Weights of a small GPT-style language model, trained from scratch on English Wikipedia.
Size: vocabulary 2048, 9.51M parameters.
Architecture: RMSNorm before each block, rotary positions, no biases in attention or MLP, untied embeddings, normalized queries and keys.
Training: a variant of Muon for these matrices, 336M tokens.
MLP neurons of a small language model. Each row is named by its layer, matrix (gate and up: input weights) and neuron, and shows model dimensions 160-255. Each number is 500 + 50 x the weight over its row's rms, rounded and kept within 0 to 999. Numbers have three digits each. A neuron's up and down rows have the sign that makes its largest values positive.
After each neuron's rows, "fires in" lists the words (lower case) most often at its 100 highest values on Wikipedia text that the model never trained on.

L3.gate111:496553404497474546485521539605517509507516443430533512432391530452541522458487557521466536432544504448496537506434411521570417458536488539499519416474535406526557427510467480568505514459578408549482494546479445397502447451504498487542504513502496489476376516485487486444563619496398479506
L3.up111:548475493543464487510507443493493492517453498500516542435488436405575473448464471503391521527516493440501487478480513460501457445488486551421495527471475446482527457520415449456500518512494377516438458401475513591576387508419538441532547519528447428491589494462537464460453469396457455509
fires in: "as", "what"

L8.gate660:506477502473511556449584495543496475522503491511511563552380517484472509497530537487401390542585563469594485481443396554482437464491533396487463506504433535498482546523413563502495423515466457510491506555502492450552526504621464482556394485506484585596586476497527489482454515525443509646
L8.up660:423482469533608508574515501497464524475430608555494458620544504527436470457499520560453534524449472494520483479561459346509526470431400514569435523550516513519520462497562458408564443464545414482505534485539561482465458451492527469554519577497571589512576540494541484495507430555472519491
fires in: "of", "in", "include", "to", "includes", "contains"

L3.gate677:499438576478471550461476547552607518474470528482552514502459414541463504418562437505558517547499486508500573533600527553587388551499494436536490482503567481435523453488513445506450462449415509490555508513504603577498544477520484520448432613456481502437484367481554442500562435486488495514
L3.up677:560541529514468544443505546470471487600523549536576532565529435491550483492484424566539499509460566530526462476578637469441506557461485552572499376479453547575543513445568432500507515476532487515419460575532566483523556565419473538466498613436465518484445385477409542463521567600535540468
fires in: "before", "until", "since", "after", "at", "spent"

L2.gate377:520494531527477504482521534553504550520471539510534491490431522486495429464621372415546481527458487512488480445516510568572481515551439425589579502570501544516527504579532518514556459555514471515487559424434488535463384428577523393483487473556549488467519510456551557500534536454528470602
L2.up377:447543549456514501509539481551473381418570391506495467448561409486525486503483545503458419552488496494494569499606543523474383461547580507355559404551458578479556482527555543483574441544529523453446478469592575541462509505418529565534481465479530501440577484488527546480495460526535418548
fires in: "none", "those", "non", "more", "most"

L8.gate614:437485451521535427493445505563506548525495512493392418512516458540522454577449529447370550483557462461420525571457459495573437531471509518457554527449504478513583573508486432467514469475562579487540462578530461428503492474542450543429502412465499541445489496507467532491475571491571457494
L8.up614:503506463560502431516410501468542487504471449506481483471511531511510499560492474459534424518500570484424440481454469522370511434578443487492572434455484520566460587521399520567554536553422585510553492509545512456582508526494409466514468461474451526480462559526489520395533447520541473464
fires in: "to", "took", "degree", "total", "alberta", "0"

L3.gate426:497559538464517502490451504458499476385464524512480537488558498501484389574510497446449571543570490595569434400530447510453473483460522539437412508514464466487478560509445495512455515462531481534461519544447571526520541596547444484432566509505588428557481457414528448480484508481498484498
L3.up426:455488462405478566410528458494440546536521639563517398410464504490404534595503557533597474547491458520488560523485529482528403397427601572531536472585464430459468439480516502365486469461508515441527570447445490475432474488569570492463498503514545524512505512461551553380479579434519509483
fires in: "games", "went", "entered", "spent", "fellow", "fell"

L3.gate660:529563530514527494521508544503505445565560512492521443501609607514463502455452444556496508482594571480477547483517540480518565475542507555601472522602510493535496578442539607566425546476442413478474505564495509510541451476530486578603560479579442500476457509438516585486440600414424468556
L3.up660:451513515495427548557395506452481502537469451456543489519530531433539507534526500582422495500509456500549403577482468417599519510540514524596452478516516455571478535586452572567473509495496556545559496515498474437451453570514486514504474556524472507445523517417449544381503570495492465502
fires in: "to", "we", "t", "must", "would", "not"

L2.gate293:467604452486525510566499430488556498492447445515553479558496504481521468526503471396436565479593599583539625516477410577527594532478464514516427558505452493440507458446503506470571471561587509546413526579405460474512528497443524536507509485550506500387506508494574456548554527520507479544
L2.up293:576451527479438534495516438510517459484437542523520544512473549549483454504487538513477492552393488509537499531461495478514551553601467479503534533542456462523402532493561492467508459484490467485446571516501524527434520529673598527539532407510599581465542421523532589396549482482517585512
fires in: "through", "including", "as", "radio", "includes", "throughout"

L4.gate231:480506496524436539485527520497489558449477537533530574451494502442504458460477458541475362508447588435440436477590479484479586490562524532471511571478480500564520485541503482484438469493498524591500505498487464500496529508422558562598458673500517500586473443477525447516555555519578492509
L4.up231:524455483520448457575537546610533514499399591448543507491502542470560393485463453536593385544572510486490465540512499510476471577485494522463483579445563562513507513539558547521408526549466511499508514537590489461472478550591428542483525520443621525537497499416422560518549575543492512525
fires in: "km", "cm", "ft", "mi", "mm"

L4.gate338:439585500524594567505519461471557495555539567396577532478466587468527535496491535599533476526488493495575539372494357540608585473536493508489504466542449485553514473458497503551469409499523527532556403486549497550479577510579519439554437454525496490558538428484497499514559464422511460493
L4.up338:512519477485550533399511380495569556380539491512409427506460531477423462463541424539444465491502469490514552483482542467478474540612536535488446524475539444481467430475515483612492569425581444594482469487535502467437500549589533482462497444498517488514511545558468497417500568487473440589
fires in: "the", "his", "commercial"

L2.gate365:454559551498643614461544480485474523492543487524521511463489539547449457497499506515504578496531517580442488578450528451425558474500432486507519436504467464464601570459417547465557501476429527415516487493517593507400575505507483478521500417530400453458506515476555498446475419495472509484
L2.up365:475446489528593496516548580523530457432511495633420575538485452495538436559576544471516587482387438566506544538496550424535552529519540536514541442541514438487495484457537488520609516497478458612468487488484582493484558524526378591497401473610514606515585461456517502406539529322507516597
fires in: "can", "republican", "may", "turnout", "alternative", "volleyball"

L2.gate145:573515488502402448532509491571422527561481425462481485472542471507472510531486420502410456475512507492438464441555467515524480476557510505500548589462450455529499567523504539515571514541514519440509476425558515448472498482569492532506467413549449560398457473437509590617430497439470514547
L2.up145:521470517494592454537426464554500544501504483476513505525605390546466489608474452515486508572511548494389527508465484424451562450488484599510444539424414459590343522535527546431478558441454459496507473503592516507502432531481552509423528491509514460481447541511415482568616547555529466461
fires in: "not", "be", "noted", "found", "takes"

L3.gate645:491432479563468580525559565471431541546501484553555542500477515468444443477529526464524533460579554509494396576431549497455435454478477518427484524355471476517500442460507522477468446480456453579600519521440496616482417499500489505557500618546494513519516483559434549496488477510479459489
L3.up645:401596492506410554461511506558489507485479492489535572446520515441473501578451456509496491478502553558514483422616529527488505521513491494469532648477533511534576462531491569524503565520449526508640466581415447578497489568540544518471474475428530392484545461504520505603441513481493513490
fires in: "had", "mark", "massachusetts", "features", "goes", "guna"

L8.gate189:535511459513622524454553449503508473479496431468482425550536480480572497522456458579414533469478486467457482554618492503474493520494456477472524360545507546545433475606571627547497546393443537493560416470533437486530515433463513499578401483508584520476470493516465475513455461532474563633
L8.up189:549518490504467597510490499505533500438469591559528488484503508446495493549542440477470496459488580505468507480505453470440548419468430464537579609552454523470606510566484465592523477448650534476378531526487526479453521502465522532453450501500521514502588484584460502471598464497592530396
fires in: "most", "between", "as", "more", "both", "death"

L2.gate595:583531499548443530536526468459528564627597558529558450550542542433544558522499402491562484483449508480514483516528516410588498470518466469490451537572422567508533509463471493482528454558585519549534560501478492427455534458550555477532443432484506510441527605560451524418489479455508422507
L2.up595:512494462565392624520607515509532572546480515464619494468576430526506485543455507494544508572511499493489518450586435503465447475475497458421493423519470459426454608513489482451431465495432459570592637510505553464548385495547524489425499434471472610479444424530521487535549491464595527454
fires in: "at", "near", "due"

L6.gate516:430455524483472431508479602476554541485475498501556561519472522528460594629410575562491563492527429574520490502422475508560457548518495507537514477494533561527496491597494371486490518547552614557505535512588490429529463590458518452477475470467523635485470527478491525488478527480454429510
L6.up516:493507490522522451490447521426448453482532531508604485491506522515532506522446462486527462496394526646586473564435500467522447594489483508542492461478482487540495439415487555519479457474457498544493380459616535464613437547576536482604498495522442526518479472397559499547476492502483559495
fires in: "to", "running", "despite"

L6.gate573:549523539511497611474478527398555480518432430449514628534504547487446544579517502449520535448497525486449522476556568486491435548500488467508478436492414569446438542494474561477547497486434481533511521494441569461365447477499534532524454505495494497413554455496401461595492512571519446408
L6.up573:490474510448444455454528526443524492455515473467490558485434449500515546542445456531500593424473522458431541559536552554491434560530580480439453496463508567557447480566489496517571552571479407429459425421458474522391450531482403503481556573593544455448576439546543488524512461463533499455
fires in: "of", "within"

L8.gate347:494512539525473516513438515631460534541510390499483510456539515485526476510476479441534543511432463453493553604504525463608448486640540507496441548549574561479439517542457580549461473559468461583561521414619575491470548558494540406459436533472494566473492494492461566508637510518560503430
L8.up347:485507624446441591573525482461456484590476480462483519417452524540517491490498505437496475520554389528582496455468514595484508500572499470524598486425485537475469467538543423488520489499516482566540481524446423508447461506497337571509517538453453514512448465479461454504512537546499517410
fires in: "had", "to", "constructed"

L8.gate69:489521462547494506549517607603475446553521515415453456552432522456503451512567474404469587508521455553485484462477564525528465522384477488469556517531448524545522525456585561561548589492464468464495576528495455530460501504596517641499469473519525531481479398410441468495573478477548500479
L8.up69:591537433542382369486474535446465436503475537469435495603494607537527560556523480574527569622509509391506569470500584456538391495482459518440454480482515607428456483518424561484545401521546534453414325506519592505527537449505468429545488513531491501528547511483481536474394505560461474547
fires in: "of"

L2.gate660:515474509503432530528478438610567451457426545485464532403463572477583564466479460504506544559475425467494434518557524507544511446461457481517508575513585519544624582496436510421474498605466484494614491435465541467473617447544489564483492535416495524539550531473526565458533510445531481574
L2.up660:474419500460445566503649528450486499561490510485476561508552497443538530529475510443467508436546401476510493465422564496518486487591443429555536553542520492507569545544481400457568499561564422471570466434505489470418529523453509504524457513461556468521486462483483417537498485568439485473
fires in: "of", "between", "born", "among", "during", "from"

L3.gate519:584417541514475554568557561486487586471457496532418532486550538505535491430367457538550516558351496573478455532467465513461510455455485558468473623484468509392516536480484468473566476508503553455507504596516416501495514419477500551543514529559520537522457502472544471388475553593461562490
L3.up519:503461612438505548469537512588459499468508519488492586498485548436482508521480434483510575513481490484481441556578529512440580416457519419470492490526527574471534505570526477475498525512458487432484507521543555443520464513390448445502472518511460538594477438499496540460461523442481406478
fires in: "language", "published", "on", "short", "shortly"

L2.gate622:498548480470493507452490454543484519493404441555586375492509514454508448512533406463480453473519470387492582496514558572472522577574477491566509526577472450450470528467454453510438583446471451476392548471587533522492527540499527482487539565431576503542584556433591507412529462484463554483
L2.up622:526537500543423550491452443567414522470577495494453496500534433573453493449531397600530434516448555442511478443504448466510441478440555480498523538483490506488538489564561409501544537422500508599563517471544480539543517398496499522447488562480488540459645489608542437576541580503420526571
fires in: "played", "player", "elected", "charles", "play"

L6.gate662:460524506447482573527473560449484482490502478475551417517526539477566500410449622554515489457470544550446575553516582516497556483501475414550450529507560419483460579592499491615498466492523469566473461543505451482453453484541434520583515551554565551545417537502523483518507539461586548510
L6.up662:510469564491397494427579458501543410589527463479546416497436445456484519497529538514402466505439468443476521494597445575479534482497556547489462507446460563476409593532595436535434555476533455447561415527515406391545446466545520446503517517586442497571544576491533502535508552459441586443
fires in: "in", "of", "university", "for", "united"

L8.gate114:493434538603529471492500429409558474432408514494518450587467491508525426430551571453457492448534516595524476475581474508515543480498506541429379427450486548479521513522564491392501544538495452475489434479532529481497582506479498600478500498535500408535433424431452441473574559514458405415
L8.up114:529451502503454459531545474515470491481520381566495478373588516451477394523481454431521455434437451567414422443503529455555536488473430440473450589470541450491452393453519473478444541505465522443501456509513600592511435580563445581421490474536528506466443482498454520469538439497517539426
fires in: "had", "census"

L2.gate523:516513550402496557496534438481513509506461485576487493602557500381523562514506529537551468551448463517485525510514550589471435510524506493529492614412513513493536452601589595550418484488551502417497488476509549527506487560455505532528494510578456602496461468517486562548562492474481484490
L2.up523:477510504526448563544580499564493507424509428519522538385499460477440426467529559537546491421512524526446575458424570547547554592522401520382572493615507548513489496503477599521401471515492452407500539552538535384533566498535528591420488524593467562558534467534487447600485409509546509455
fires in: "song", "album", "as", "songs", "record", "became"

L2.gate638:543551506491540518564444559403445548444531486475496434468530508487570513453415542482565428558641523496455497532484415482457538519550476463536423449554474533484567577471499443530554448622532599579509461557482424471492516459380447566508468494455561561388510504560594515440477426530519438449
L2.up638:493459484525421474569589548544589474421466374514484541547444447618539499474445436462514525531583456482488561456548605576532503462407498515408511503521503468569462372457481509490594544521486448525482514498486560453518587503562520485568514445535471500518459497542491465472437491537439366567
fires in: "there", "it", "such", "therefore", "under"

L6.gate588:562481528579459510435533524490438468537505528447509531598489516500399416511533463426565427493512483521433482549429533575438527456496596477572392456559521522538565527444467531490403601560579444478496468566539419536568467441525474552561551479524641476437491489453528476566537492520579585454
L6.up588:382426539420563518539485466497487468422492440463511412500574535466497511471435465486475461584415478463531520506521436583416532398508483539569490513459567428518518405511527540514522489511519529544570454507474432560475534434522511446440513592478489436504589488483531437617466506461467636490
fires in: "was", "served", "to", "as", "made"

L2.gate421:569513603422504494399460543507492500427512505555477636554496538564562483537455479529516474476534487445494518466562488525483497546496468497411429409344567529532499580518465534573505494556517462478521461602584515574540556538534529541513535501531573545533551498518479504493448507464584450502
L2.up421:550532498481507602436515637474491481525454511519431429527531552566480520419473505499535498536591529547472534508597492543553486494513439527503537603537497538491483495507504500485485492542521508497460452526487466652537539513620523569535536392414540495540481560544531410485461544479489480521
fires in: "under", "upon", "department"

L2.gate68:474518490461501552526458614541562460407548518500594474520516451562480508480588377462501508561481542460411504564550505374444612548405411405544508458525568535396488401433536499523573478543513503547515553472581532502551541482561467499586536484559484550491502524430469482531498509590581545442
L2.up68:505513537482500559499542508427520421497506537437502534517461552462540496424408443490522437508415552560517468507498606485556493599448488490511541412514603480452574480545490435456509411507455480474525474535429418568503580440460491439422496539633518488578451471554548556489507536504579550468
fires in: "from", "as", "after", "by", "if", "towards"

L3.gate321:539460596422521584427535458534477522443572498537462463475582540406399385454561442566458398518529501527445477415535535569518502422437468515522482504545533513466553491505532596530423486500454479542526542560575547445527537595578517544470578513576502542481444436503579573481481555491498466553
L3.up321:472482535495430539499498538465495483447446450413417543466477500615482558508535511529459498504472504492525433453564449521631419536477445503533440521585544516530503496542527455566502502506480475468499525537559523486568423515438464506514515432622452571525435450349442485590507553496461430471
fires in: "t", "to", "must", "not", "does", "still"

L6.gate467:489466480537509539483463469441472506541485491460535424491496500495382447570438550452558494484476538528496484552491424550465472498456620488409513444471514561412483493451547445530461502517584446490590451556480503485582512560552454483457536515572501580538484499490507435510662488508510443475
L6.up467:526494551534422531555478458447550515502499527480562591511577515524470533499510473519492516628547510578457491487493511519416520451492564548442403553530444418501513476536386499480469522475444478439470502577440433524481493545569539465517573502386463525587525416511498462528552526456379496493
fires in: "a", "degree", "awards", "career", "graduation", "award"

L8.gate631:515485496511410523568533494478563526478602597443481458473529519508519498506389488445590497491477519443495478456468457563640559483420538469453538487523509553482379472510443528566489403476582501580363503470546470493465448479613490505497542500538499477586545476534411535505529482531465438460
L8.up631:526465458430498529497477518474440486466503481531547516563509603463479508537459488501510485558451389523478604579520546587546558556526543515582511519494502517575435475515577544475499543479463432446465514605559447407522524486539463510591417548531445482535478510389478566482512568556530557405
fires in: "the", "s", "debut", "degree"

L6.gate135:527491506479477526610567544524514466517536482384526507509463545469403437552484561424560448512498557488516479475485533538589526462453473518537625446467525468537516520503474477473474476510516544475522506472407530523500531408553494430524567572492478378583419454495535478494527486433487555459
L6.up135:515564439433618536423476495551420499451553541493506450539489655427547499392464563474463465450500464523497483550554522528507533406439442524473507500562517593544419459527425484522451565494537542470529503488460490452498464545449517481551507468487411475507463548478521585561552517412493604473
fires in: "the", "today", "memphis"

L8.gate692:485502513411440443491401545496476424512512539516530583596476550464402454423457469514532452427451443557526584524519512540528552508541517505524530575548533484494446471443542487473553513457578550452470576548493454525447517462573451483496479452554494537515476547472506450554485508492487590468
L8.up692:499486479444553582562576500595515486579573540347476546564407485563506505531529453504589533466487542451527508596454450397533589532555572510410544490540439479487463453436459461514514417560438555520506498529553473567526505488533573509523545467513567461536496433472503474544567511425578508438
fires in: "as", "to", "called"

L2.gate30:495467479492542488451465535585477577572528536431579491406494472486426532482527484484454468469478572504433515497580456550439561475398490506477498400392481484524585546453505499485468526497527532491552506506408567464597553570504523575388456450506482467398612526456535508497512556505526455428
L2.up30:398488483433524531486425628615445484492439497464528519575554480484456503536605534527597498527517550496476578494538426500513378518444458527517507445557502506517527453506535503479522470534482504426425575465521495620523603557573436445450476560537594409487506387476519474626508528574522538553
fires in: "up", "upon", "out", "live", "launched", "involved"

L3.gate662:489567466480553436469522473449472458431548473511504485560479371520474491483505496536484381465501553419393599509542545597584424486536482495511423594446527427465453491480524429532538533474502422543501460525496512478496483471549557475471495489506472525521531573499550488410588407514531414451
L3.up662:491530453517567523438586430588429476548466500505445525514490540493522430510558474529473477519439507457465613494622517626508509558503439505511414543467528473513488446550559506462560541520450466528455462486493594557495534574377516424452465515536482528439532524467490584472443498477538488499
fires in: "member", "type", "manager", "director", "coach", "out"

L8.gate17:446449525520529534504436491434489539588571606488511461563500458602561511556517498452519517551370514589489489465441464538543523520455511556520538498640591581529506476613538517479508461475476382451509561482504456548488440417497406543543525531479583572522489603474512505563502438488507445542
L8.up17:482551624479521533492518527470530519422458527522466446575518521485499466458504527511434552360457505492544509405503515498429449519526395418492528454479399495496529556582481387469460498489526575490521558576511479498456553515454495538491523547515511559487397517501554489515501568543553523508
fires in: "of", "more"

L2.gate247:535564521526518475494410497581463509551503493533495535479547506460461450515438457515597462416575419511445441517511480469476525472483494472554488519475453415512531376557467559528431475471514483521555484449531491499424532509562524428447565468481520628533496480480483550509577463592533516429
L2.up247:581472454493469495466510515520480470443544527375424585472543583493494570517504526499484567403419449504575499558557513627524523547466503509541518466504474438451484496471595485509487507440517436468537516535498526421511527523541541437436443617510580567520616572535496462522517437508562491452
fires in: "has", "have", "had"

L2.gate402:537555476556664501429458576502503392484498478509412482519588573479447464467573552544519498488510454544515528495502484545484511495522485508552413558454552492469533479569578541596525452491499510469518432505488494544578521559497565499503520535560496488484474454453384551537586470490483511451
L2.up402:541522436480490480543557590522485481482522530492501566521427496500560527444522477509484472458535536575561472473471394522481517447468480456529527579475448452420521560483632456453505438479442425519519425511514553537547514503415456497502445538542443522599501353491459545519540488443487531399
fires in: "students", "student", "manager", "microbiologist", "studies", "journalist"

L6.gate368:527509431456451532495477537559456488496478495418446536548463497471536577586529444441476551546601396487439512506595510476419493505554616484590431383524493554584487555516528469597589494458449490471362519421536475541545476460526577549544572573450551429508519484517533545522524490584538489517
L6.up368:475451439451532563494386580499533468506527554475462444487524491445553452439488521438486498410467420554422581478492508482454442442505483514527489504505454496496513579512519499435466473580453558441482522491431486480507441444503542488534484489454532496408453473497548517436408482423453512522
fires in: "of"

L2.gate470:467470429605468576636423498568544480563501559451564528473563486520517484540419487468497534444395641502415462504553580473558433451472549523581492442430516444487600471485512520563343520470545394368517431454522441482477455498519516473471482502510502435466500541503489449504455515509502587505
L2.up470:429487492609460519519562521501500535538504617463564524496499496492456457519565517500559412535525558588518496601505414543509458546472500465508443553475576546565558432480467602569584460471385543418483590426477520365534516607504461519453575447447524499445480515490544502535475563469411503478
fires in: "also", "not", "may", "later", "often"

L6.gate491:510513433497541463543366414463507445492540458572464547414472527409544449539490454459517411507534410555551586483526492587471479608536449483602469464495555468508522415622464488484537443437424491502481506492579467503497526465524533452561611542563519472541520542465476507428589576458606489454
L6.up491:478496480523493417422595477452552492548448562450529468514471503449529525436540475400474511574486504496536534462490537486384495473429461514514506484506541481437513603561456504504407524566589397508479498495465411479466466472461546397497449517503501533444476526491517491402447534610447523539
fires in: "of", "and", "different"

L2.gate677:511429518481503476564532565570538505561554528468461501558531478544468495559553442502503424487506443613559435605541493431457498577449572460579426487479452438402486510445412463588464528556467534580558438477503623470498548464544527453486556415500485553498503511415461553489542525487438550482
L2.up677:516572478429579551440529521507505521497492458429354449509430473530415521418432537566478498500501514478490496541512514427458409483448537483516506416496485485435470501440447399551398540581557481584522450457498580408463484475484452541451556467484389490477509470544516615480533493508521413513
fires in: "at", "merged", "education"

L8.gate273:466555479519480518481463450514518578457518540500408475519594551471570417554466460446585402505427460474496510481410426413444558491504462496454496460411452479483468516508456612520410528463506595398499496534486506583479531511563520516457569451487399494511567458527456531411479407542518496578
L8.up273:432536541491495532444443594479541493516517477461490516498587488426539428488446451506479473457479519614499565437505474482476440433574484444469544554547536534484398485448407593503523449521496380468479516530511540567462504470444446523603490470533458546556568516393518594557490515505417509588
fires in: "a"

L6.gate76:485508591516601453504514538455477414513583606554429512514509517489448464480395466576530545448525506546491495585482544469543435504444497455538502464446606460426512492630433553447459521463573462513540459450483510401463528584458569508507442441406474592540503539551475442467465481554508435424
L6.up76:512428450385503512528478486521476525511431530592554501496487517516521531528454521566446573464440451415526507540491562550545463574531466423465553435564449527489424567482505432549521554429497414651484452432469512497417523551462533485625500452477421519502511518468448594468524555573493461386
fires in: "the", "of", "s"

L6.gate132:455490362420566404437517532458511419560448459452511561510584567434619506501536474492412506508567549517562501492483520483473451489585453544424509428468429439497485575470435427441531498412448466517553466488520460468539456511549512427444474489518572480518479610576573510520366436483528513580
L6.up132:418524545521537516483518595539560490480508508440539441501452486537476511471509442429504533574450525500467457442608465525489551516618479499661480517515535535393516539529543471586478437473540431491583492449535484568518471621482512513507525507524544570423560517463480554509616545462492451559
fires in: "many", "two", "one", "education", "of", "those"

L4.gate120:581553456499550475469479498578528600520454459401447476554485519484532522485448525513593524528466511506550427449594612522447509441529552505546576562466478480561565522457450460462572528576564531597421542567564523457473494450432482542423467488472563500510515455476452563469581556606547503442
L4.up120:509477494470492598486480501529458529611503466482500497592511504551584548490523455519464476526475486532521528443489448511602437555450446504467532510434524577486500513537448411520478469552506434515506524622427536553498450397653523445524504471470528438498457444387558533603496481513541533439
fires in: "when", "of", "poe", "by", "into", "so"

L2.gate550:510531524390428425492574478473578536524518494583533518542495494547556467516534536469540471547512564567483427551499485537535490515391449530490561503483464396509472501549492518515465488557561538467580430525483477427399415427455527571368401510503516586468521464604536538584429505516508566427
L2.up550:425539503471458519562522477484503490507506527568518546526571462515552523536527500568523333445517592487514435583454491483548508493515532465468513480520515547553436534559483556563451506526541530557471500461466483504511504476465477562455513562458589581529521499499499587504522592407574469479
fires in: "end", "song", "track", "back", "started"

L6.gate482:516549444519445457542512477560514516540509536582566503443582565471408424429531415588506427431462431480471478627628431461528465422421466474490433424447397497483537584590524494541530470478487491553506463455480506459451533541576548534551534493437576561442494554534421442409559597530453466487
L6.up482:481482536533426494578440487529430574413531550526425496470444471530522437511440445501473473537446495553506578549525523521524459530466507394509464509389451575450519481561495535462514542491481517491502490516430442460432525462552606561542520458553605462482449477556596554461554518521479420415
fires in: "to", "not", "would", "can", "must", "t"

L2.gate170:585474409514527553448494525530522518369499581480569516571513540504468530506422475553597517529474494529519451536465484477492580466472555546480540359586588463500544488512448520546508535505519461504415469520501548496499570614533459580485497583468569427536512534472476458499512464475566412481
L2.up170:610460552562605594572518515550501562515570517392515461557447453435485454451566575494547480554487401532539454455510504474455592427487554537437477554592492476526486494417446512488463436494563434519479483600410503508399527489496446500500549544543589518606415558590444539444463517558506457504
fires in: "she", "we", "he", "weight"

L2.gate511:485481503486565525400592505443638484449553474500514473532489479529531518562505396526509548506567505514484502560525426396528499465530438506557373512523494508486434559486536521514531523573446530387506453499452518510524484548524424508521598493624472489488435489474463514434492383549482560488
L2.up511:433518478495583554416624504517494469471569453504592513477521501522556469570480404486455441526463487486468553504547485518434554492538444495564432563533544539473422451530455547519502546498473455481449542548584502496484469494517469576465575486546361541558497469495453545503462506600607530529
fires in: "president", "member", "coach", "democratic", "mayor", "coaching"

L4.gate422:460412558449459492545505577472482547402511552441471554477442447545535480428533575497522451551571428505549501519489408462471509415465457387494498370541508454360648446466519473522511481496467534494514464518542563551498496584567520543493516454554468557466426448476424503472553426466511435527
L4.up422:467538480526532504526516533463479546464622609517393540499509468492505456491536470528538489456487523453552501469412402508526542464405485449602491544472387564547501432460502544465548556462484447444523580622441415494420536585493599557567496497535499535546570517478520515511483540515368450514
fires in: "may", "can", "must", "would", "does", "could"

L8.gate299:473618515452515470479579544528504621580476494593440571543475433449456485577463486457462468524399449401478589407487488510456531464565497425556511576467503528460441501446559502508559446461544515460527540590567443571454502422514540531514379441456497564536536508532513480452462562476486511504
L8.up299:470551547498464490355455446575504483482466574512412482488606429491543538479575491470425475538505490470524535410533598546536532458533542428440450531603522484437561563422464474475495545474472523517521513499612480481490497504487575391491542535417564560540519464444515461525475478445501494508
fires in: "of", "a", "total", "large", "maximum"

L4.gate212:519575467471530441462519490496579447464531559514493527564590525487485511468465519372468506536492442526498515545453498549548516534641507454474526414390416558540524445592414489523439452441464476595492547463541478464515479492484473487511514510469463459435492543531519561494489520479615442516
L4.up212:445566430444504571464548550406503515464514530519542513548536533485515472502523456518464483553548531453441460462514477542456430531489478470458534568453525551562495499526387427555431478464499522478453501574476514522506452496534536509507513579497512386483547451520544622507517473483546366561
fires in: "of", "usa", "us", "promote", "urban"

L6.gate520:397482554524406567493438510556537482485518584560570471499594453467529463449538540505514581477454375453491488488528423442528468416496432430526478434505475490471493503517413439513482495416529495411522460579496435503473487467475552517543544465556533615527498540435461599505462539485526593517
L6.up520:407609456503504520597504442488449478456457407514462442515539584600589433422419516522498456462429469480452496443540547443563444463495532442520561456524479477497469432500526510525410490444517528479522520507497465484554458516465479563591481491529557556380499578429606563491415507485475554484
fires in: "to", "took"

L8.gate387:462527474492479648520439494538471631481429490524527458494500409463471499547506510506595505478524422488464582519462476497503491474624483535448575445483487468555473510460446552575488518488602539494460448482546545445540470554529473535516483446536466560478512543508458514448567567482556415433
L8.up387:445505483572431467553540529444493510397495478462545528426530490489523477410419504528463521489564462502496486554482527528545506461541504485475413572456461618499419497553475493530452519524489554554516405442513462495470547491452525492410433461477474484511528512491511515546544516483492516557
fires in: "is", "to", "votes", "was"

L6.gate539:519472481488412555475498575521572493510529515525480511430418431549479574530511495537600528540536498467529491525501502460478519469460529452565420469532509579547445448479491445475455495500448408472535476507510528488471557451436510489449455606624451429493538514486601494434538505446526444430
L6.up539:539483456470468440484417569569534537525540389552476510517487440472530486641472513564493487452525524450557471512490486500540543509541409530502546500419471501452446602509530579520472478509588537509439513553462481503490453501547520573450590406407483492541567468558482533475597509449446529551
fires in: "a", "for", "an", "the"